config.yaml
n_layer: 8
d_model: 192
n_head: 3
n_kv_head: 1
head_dim: 64
d_mlp: 1024
vocab_size: 11631
activation: "swiglu"
norm: "rmsnorm"
norm_place: "pre"
norm_eps: 1e-05
positions: "rope"
rope_base: 10000.0
rope_fraction: 1.0
qk_norm: false
attn_scale: 0.125
bias: "none"
tie_embeddings: false
parallel_block: false
init: "uniform"
init_std_qkv: 0.0339
init_std_o: 0.0
init_std_up: 0.0339
init_std_down: 0.0
optimizer: "cautious_adamw"
lr: 0.000732
beta1: 0.9
beta2: 0.95
weight_decay: 0.1
lr_head: 0.00527
grad_clip: 1.0
warmup_steps: 323
schedule: "wsd"
decay_fraction: 1.0
decay_shape: "cos"
final_lr_fraction: 0.0
batch_tokens: [16384, 32768]
seq_len: 128
doc_mask: false
train_tokens: 299500000
steps: 12221
dataset: "wikipedia_en"
MLP neurons of a small language model. Each row is named by its layer, matrix (gate and up: input weights) and neuron, and shows model dimensions 80-175. Each number is 128 + 32 x the weight over its row's rms, rounded and kept within 0 to 255. Numbers have three digits each. A neuron's up and down rows have the sign that makes its largest values positive.
After each neuron's rows, "fires on" lists the tokens most often at its 100 highest values on Wikipedia text that the model never trained on.

L3.gate201:122070179135091143187144106102142096185140094174123120095091050132137154086168101139138146122154170124085105115142155153152120224092118127146148135140087124149169168184119107087132127165111175128154088083105114157129157130048127109155134120084173193103132127104068097104142187108114168093
L3.up201:108123163163161122112154141103155065184160163149134147079128081123152098141161141125136084144097116099084138109145092160133056143109144090178147157192086071131190127049081169105154141108121130131196065065123150149150158077081171132183133059098130164123174089101157162111108122137109164092
fires on: " /", "ic", "ap", " App", ":", "–"

L3.gate523:132072111159218120154163186120151102118135145156112062093148093151130084185156112142104057201130099103160164176129154143181114136055137152160122145178161128098074115144097153162162125125113107181166105128104112154125106097110116083168135115060129107150119094114040148180152130087145139144
L3.up523:125161103172112153205164130129101130111124151058144122171121106153152141174146157138130113144087098111096135151161185114165171122118107187149137138096129067145137133134146136110135140147078143139156116100159131103119155138152155090180138118063118110138111186119208108123089086117156160128
fires on: " t", " to", ".", "o", "em", ","

L3.gate167:142148127128108100199096123140107066103139151145144124169098116143174125178150089171179140114161124124148094081070124114135139079174083126140125155181109137074164115160084094131143122092123090141109152148110134150147117164093115162137112090112115184151113130123168181162123085125090144154
L3.up167:073108105087152103138139103132184185115126148173128081165109106110096141159085102132145068085171112151119219166093084125148173109124104138101158138102116152112128195114142109130146170144131146121164115101056126158136130125134092087068151150087097087162142158109144117147072127125124144147
fires on: " D", "es", " R", " H"

L3.gate476:052106128204171142108120148093149108102126097148098078152093142156162152133146096133195098155145094082104082151148171125105107127109119080110073086159107114119144131112092086091173078116148084140157106079174111107115165117134108101119177161106131208129108128142119097152134098144144056160
L3.up476:117116114166167129152159149047153090083043144150073074149121125130047114105094103106127122143148123146168139138158130144119058123155082161115121090175126132030155130082138166153109074141118160116087113083090111116153113196146114167093144144140102101119182081141104104106042149157105152170
fires on: " that", "9", "-", "8", "09"

L3.gate833:136099118145100088129157129101100096082114168127156112093122112205127105089119122135061107116104132107099163132064170161137114127079125180098182101116106115123149109169174165101147120143170165149140097103142158123159081093147090126141063087136101122078168154177157110147183115094136095089
L3.up833:163116111100140136163148112118118130126079181157168109110075154115127133139158147139114103217112161128120140077145123123149081170075115113149085126138170119149130103112096151106111052144123151069110089106093170095156102179136093091185120108134179158049135157083134155083141160189131123137
fires on: " of", "th", "al", "rd", "en"

L3.gate711:208114135097154073083045139116088099096141106089138177104104129110129159116118136187163155208090130128123108125140143174136098147072108129130124111104096151131154139108151114129126117124132098129076151131098112110194106181119143136124150136121128150120173135055123113151126104096109099113
L3.up711:195071199143082172102094232116095137116121095147102135197133123131117140150152172110189075118117115147115094114146089127155098098172104136118140130078127140115144106116102098160170164114129082127173109148146113137189136156104153147146122170126154088137166123135121136159088064127121106155
fires on: ":", "\n", "ch", "en", " Order"

L3.gate1018:126093147054127110139144139122096120131127124112090136151128139146078139100089117097143138130073143190162174144151125122110127167132067096083169127066163134119160097152098133089176125160171159099160107133060065113100155134153177156094131115067122102075158182119168120159147151096106174191
L3.up1018:026161092153166107127167155190127121149127071127120142139074134135154190134147173095102128148167105169092124119198145078104111160176095181107160133115161173120068116172112139099105041096139172193107161119121151124121111103101111139127174156127115136122118192091076138113156142109119137117
fires on: "–", "ist", "h", "ord", "ar"

L3.gate896:082147132121134102156143107087145143150160122162118122120118200111151118077101116182086021155153052096091064049129172119118104127197111130165115179069102040125156171119071107114095153050140128152115139137110122111138153136131111118135142118125119161141111102149119133092159116111061154128
L3.up896:163143097168102129110106115075131070135108079103099126161107141081164165123154083115157092128113127147163108101157141187099126103160198238138123145161091041117165080104121167133159086151124141143122113070113151167131158166135103112159134156119090137091157057146143073152096110110118127165
fires on: " |", " film", "amb", "u", " organ"

L3.gate297:049149125148132064119107177093105065109170063139132073142112082151163164098165146070141128130100188106107138136122134174174131155096136150131137178218134101095115063162122106130067123097121071116125210098055089092129098175113133146111144113138112129104152148165165088108160123120133164112
L3.up297:119132131119137134027201146117162062158127069131093154160158133157078101142116162145108130148124077122154170125096104072184165123113076079120141112130105080122095147206145088156113172059161108126177172129145110070121129132115178144155120129121127201133117171149159153161134180130148104108
fires on: "or", "e", "–", "el", "eng", "y"

L3.gate937:130094119161165162146141112145133165154075099149118104177102070188073160157135139122079114123171114161122163147122103215172133097145162086141068118120140104117115219121088114128143110111114138165100111171138167145140175142109103127163121100115150143070108215136120143148144109163111158149
L3.up937:127115140119131109177134175132171187126196132179152046159101110135129148173081120127109091114151098098082150198091140160144068163099086126127120120139134074091196129105083106148146106130145153136080116159099102127089103140128129133126119134128156117052111161090134124107109081169118197131
fires on: "-", "-c", "-b"

L3.gate587:098190145148092134142155064152161101154123138161139093120066149159122098132067125158124155143179149074130087091114149075082043082098119138179134144157125122156162105110106135078112158072119155150106172127092108114145107107110173151070092160164104136121149089105091111182109055125100123185
L3.up587:124124174106125135125139131145197090143123109103181127132108173158092113140119123155098145128091181177113181074161118137090142119126095057122070140130142111174076228121145099079177108120110129104115077136142124113185137098129220128084086136161152117080174119111084154133139120112126155087
fires on: ")", " Party", "8", " Team"

L3.gate214:094170115162110152094115109113133076119143138153144148179147155119140123066178063120131152077155142083141111191136123100127162159114113183143087136139178074177160174079180147145143132100141146077093170190135080091094161158151103156124145172188117146086098168123146080131091110161116126179
L3.up214:087100135056130092177123162142128147108079147120202149143152123116116106120138176129107097120160132115116162084082142096115108161127162136138136088135129111134154163116177113142077114158162112094181094120130136099133155117116060095134137197054122137140090121171141099124091153135109118054
fires on: "un", " at", "eng", "u", "ab", "uit"

L3.gate838:149108118160137048097061145164130143095120118143145172186084098144109150098109139151138122208149133124180098065128152089014108097080125133158180150136099129088106141123096088126170116136116132125124095088112142086152116120159094085078099046089103117109101135180057125128101119162101107157
L3.up838:103086121156129129117084101161123121142120101144088162135122163137145094131139132132123115161191100136091077148124115119090151172130169144122151142106120142110124149124157090156113150175124142100133156092147153097129185104143141138074121138183103151140090175090127076078118160134125170113
fires on: " also", "0", ")", "iber"

L3.gate738:100166097151129118142109092118161134097144096114038162109111134134149119159131125177091104126112066088139115149172111155132152147141106222157100105191100159064185091153173123130150189122122149160107204151150079192107146144081165103186132161173114178159100189125111126222111079077109150140
L3.up738:132151106103125071108123193168152189148129167156126140135117145123146154136142097089120094117155106082106155150161137104111091136107047174162134059074111095107127148191140156117093134171132154102154088175109096174120102177133138134143124132107061094123190172130116121115123076127120094161
fires on: "-", " of", "m", "le", "et", "ll"

L3.gate151:114128129161115078153090169111124064151160170135162172170148109137178117131154131199099100095164159164130140068135145064142130129077110171130097137146109127101122136184176111179124116172122125116125126140113090091151100165160063092123102171139090161154096169177102144165129161170153114154
L3.up151:185173126197140103185090143172156159142132117175152112123154149137180164122163177118117126141164159074143196165098114081094145143105048111130062136115149098092160101152194110149101094155095175115118114169112126142117138108109119127128109124124063147194166166110122107148153106122118071168
fires on: " of", " for", " at", " in"

L3.gate881:139096117088176162135159150098135117107157080131116123133120089133143114135131166102084137160171140154091135160123176124189091171110120127158124158100093192041132074136152159107096119106113212163099173139119132128023142219115192188105156140092115180111144139113162130118113199107120141125
L3.up881:120144185073115190075090094081154100120162107147122137099179090102171134143114168204168157170129125163087126074078100106121099151147051129093113107181145096108129117142103095182121130140144118131159050133128080123156139168074115101185118097128162149142175118147110134125122185156132133127
fires on: "–", " /", "ol"

L3.gate913:157104106110115141153067114132155136127154142176086160072094146140141146125121098068136115157114149157171139131145117131092145143094119164137108093094120093108125166132140088126115116099138141073184105151148152158183093134092174186194083162139112105154083128152111099176119171142149097063
L3.up913:133133094149129083152144122137135193126179143099156157124116133101187103165154176199174185108084129185108136142129116084095151139144142088108169121154079181090142158164129082106096124106126148167174156159095081143133152081151185107111130145148155134153146124089125199148118081096090133179
fires on: ")", " (", "–", "-", " of", "ot"

L3.gate135:176127123132166064103136113159216103122055134152159150188054168124127136164146129089160155117106128115121116117129218136134140102150108061114182161136151157103153142094144137096121161119093161085146131111140156126152127188169209093084165167119087107114125146119117177134131127155134064142
L3.up135:087113120124054136155160043145096157171138171150124147117134118122123151131117123143078115153100116198107127134173114154109133081152128166122099090145147123081103113116091089107165107176127101154143100078135144129172115102110131128139133085167151104098118122132063116116052170122136119038
fires on: " that", " to", "y", "ro", " for", " of"

L3.gate412:129121103169116128116054136142114148123159154148090087097099070125143110176102133173106096141098037078074133120143106137140111138049131149113124142137073163062149139181123114161174076148144177095126116119108066123135144133182107117139109219115075040161159107117110145147119144139140040162
L3.up412:187107120131133174081095118176150160121114128106140118169076114138132160128098193181144197095155102154121100170114116171110096125111040080135117167088080137110045110122089105123072106115170125129117153127124115108155154153098141090163106161167077096158119142178183105106126203138193161165
fires on: "en", "on", "ch", "ur", "le", "er"

L3.gate491:057154081168121122136151083140163178113109163162207113144115087153114126180094160083120126090086104089167106077119123152066162080109115157095119113094172086118131167084187107084197133149112134181112074185151169109128143117166111081166091115097147100104098150143122167152096084128135116109
L3.up491:112144085055119108123170157099129148127108098152140149118164142221107112158071128142125176154112126141107144110168088152135093092114094091155107123060144128133129183127151139134135157218117168162157116138115133204091095141082125087160178128099120135152117103111180159125192089161142123128
fires on: " by", " with", "and", " Char", "ac", ","

L3.gate155:109159135114175115163114161100148100118142087151172175105121100155088152171142110128099152144131162140093144157132145062149121108104071127069172134107155146123140126186161139135112130124058115081087099126080142086145176139176103043156112167132088179092124175146116107125139159152136156121
L3.up155:142146104159138124185125166110121194180111118135194131108159179149089130146137107147119162135154175101077077099071093097171087080106162150158131109099101134158185138131157138156091091187102122104126102146139143085154091113150156109167117116140085090097150133163188063111153104212102107152
fires on: " in", "ep", " for", "pl", "omp", " average"

L3.gate635:113086144084096105178154082130117080165151147130115102085027175105117139117068102105156123095098100097117090131113153098135121111168115203149161190110120117152153106162121205143104115159130086103142159081133148080116131137168093136094097110120096155136141165145129144138167086128120119149
L3.up635:136095171089173154119121114122130147149088166146119136100117172127122113112109169060156099120118153197114113128065078125171119121146097150117152118145143157143158132158105101158126126134115099161136153143114170162142108088159162097093105086155147107151163197099151151071131098142100146095
fires on: " of", ")", "es"

L3.gate76:151106097194090148114112096151164123125195150161168083131145157108136107139128165105124082133115075167113075087080180116102081070090119191183075105173080132099162139110143131139103132108152129154192150153110133120109160106133124138156151089184113078166141134141118119169149074128084101173
L3.up76:144081086150129123178186102090119160159144141105097139176078137173162088182164159059106121129092098143115133169215163105117119186137140160149131148121107108078168134062151088155175115110130129146125184180155119152111146130133155160074126093082120159075121194156110175143148111141121141097
fires on: ",", "ly", "o", "y"

L3.gate720:110069162097127125156149162079150096146217144120125135178107100139126139127122095122119110143143086143110126135150156148079107147115106216111154131117087137183150121129136097166148139087228083115115111076108163156112111095121164146104121093160113157065100143126165090149147082080135114165
L3.up720:139104078056134128145248120169179096121166122098032108122089121147073147122098159109088172143096185167117135134107113132091120101102071156164171167117128137147139105138150127136145093106117181149137141152112147117126126135084141117138156114104159135089095097102145114115123099100056172129
fires on: "g", ")", " S", ":", " |\n\n", "ut"

L3.gate389:081160193114140134136134128170110124109083179116101070223208136131099104143153122107043128143155178121083058108098147128137147195074156116128120145083111108149126105086105125123162143157121118096153098136164157109134169140182138158126096119088089172157131208132194141114137110126127174096
L3.up389:127087116102170165131161118156149120127140085102115076121147065164084113164102132107099123145072167127037166063121146161150147149112126100134122118115139110131123154146150103201179116050102069148122091136069144121171074153138110101202140109091149147141085135094103099092151161115138166128
fires on: "-c", "-d", "-t", "-e", "-n", " newly"

L3.gate916:132080085117104119172102167098113089144161076087142116155154147133115139099193114172136084104103166139228131115147140163138105080052143150146172071135104115099211127179126090167110158147120084099148165105112185135169169125136115100126142100125112082137076096143124137214096098116094097130
L3.up916:167145087144141106162147120131200115080097067076157080153148111163131113109162138147138107085143131162126176110073147200159101078103118107073193112180130124115164087105114095103103147091139105081157191128180177156082151072142180116070152092085141101162135128148130175177084141165091126196
fires on: "ul", "ar", "our", "ir", " ret", " Jul"

L3.gate192:198133131130105129195150107094109098109158107117156069142131140126166081167092135185115109076138114134117139116112152112109126105091151184132116132189100118127152125145089112134121158173141101172130173068118129111135127076106148084132092040186098094112165169141185147078192125122100096100
L3.up192:157132170157118047062180130100139079166138116125164112124079135120162140117161161116156132128097111095133162119113127136167081112171164078089145178145125154114126088115130109146111067133132104132083149104121076128137114099176203109124116159099110132120110200147118188156095158127100102144
fires on: " only", "o", "ar", "an", "z", " any"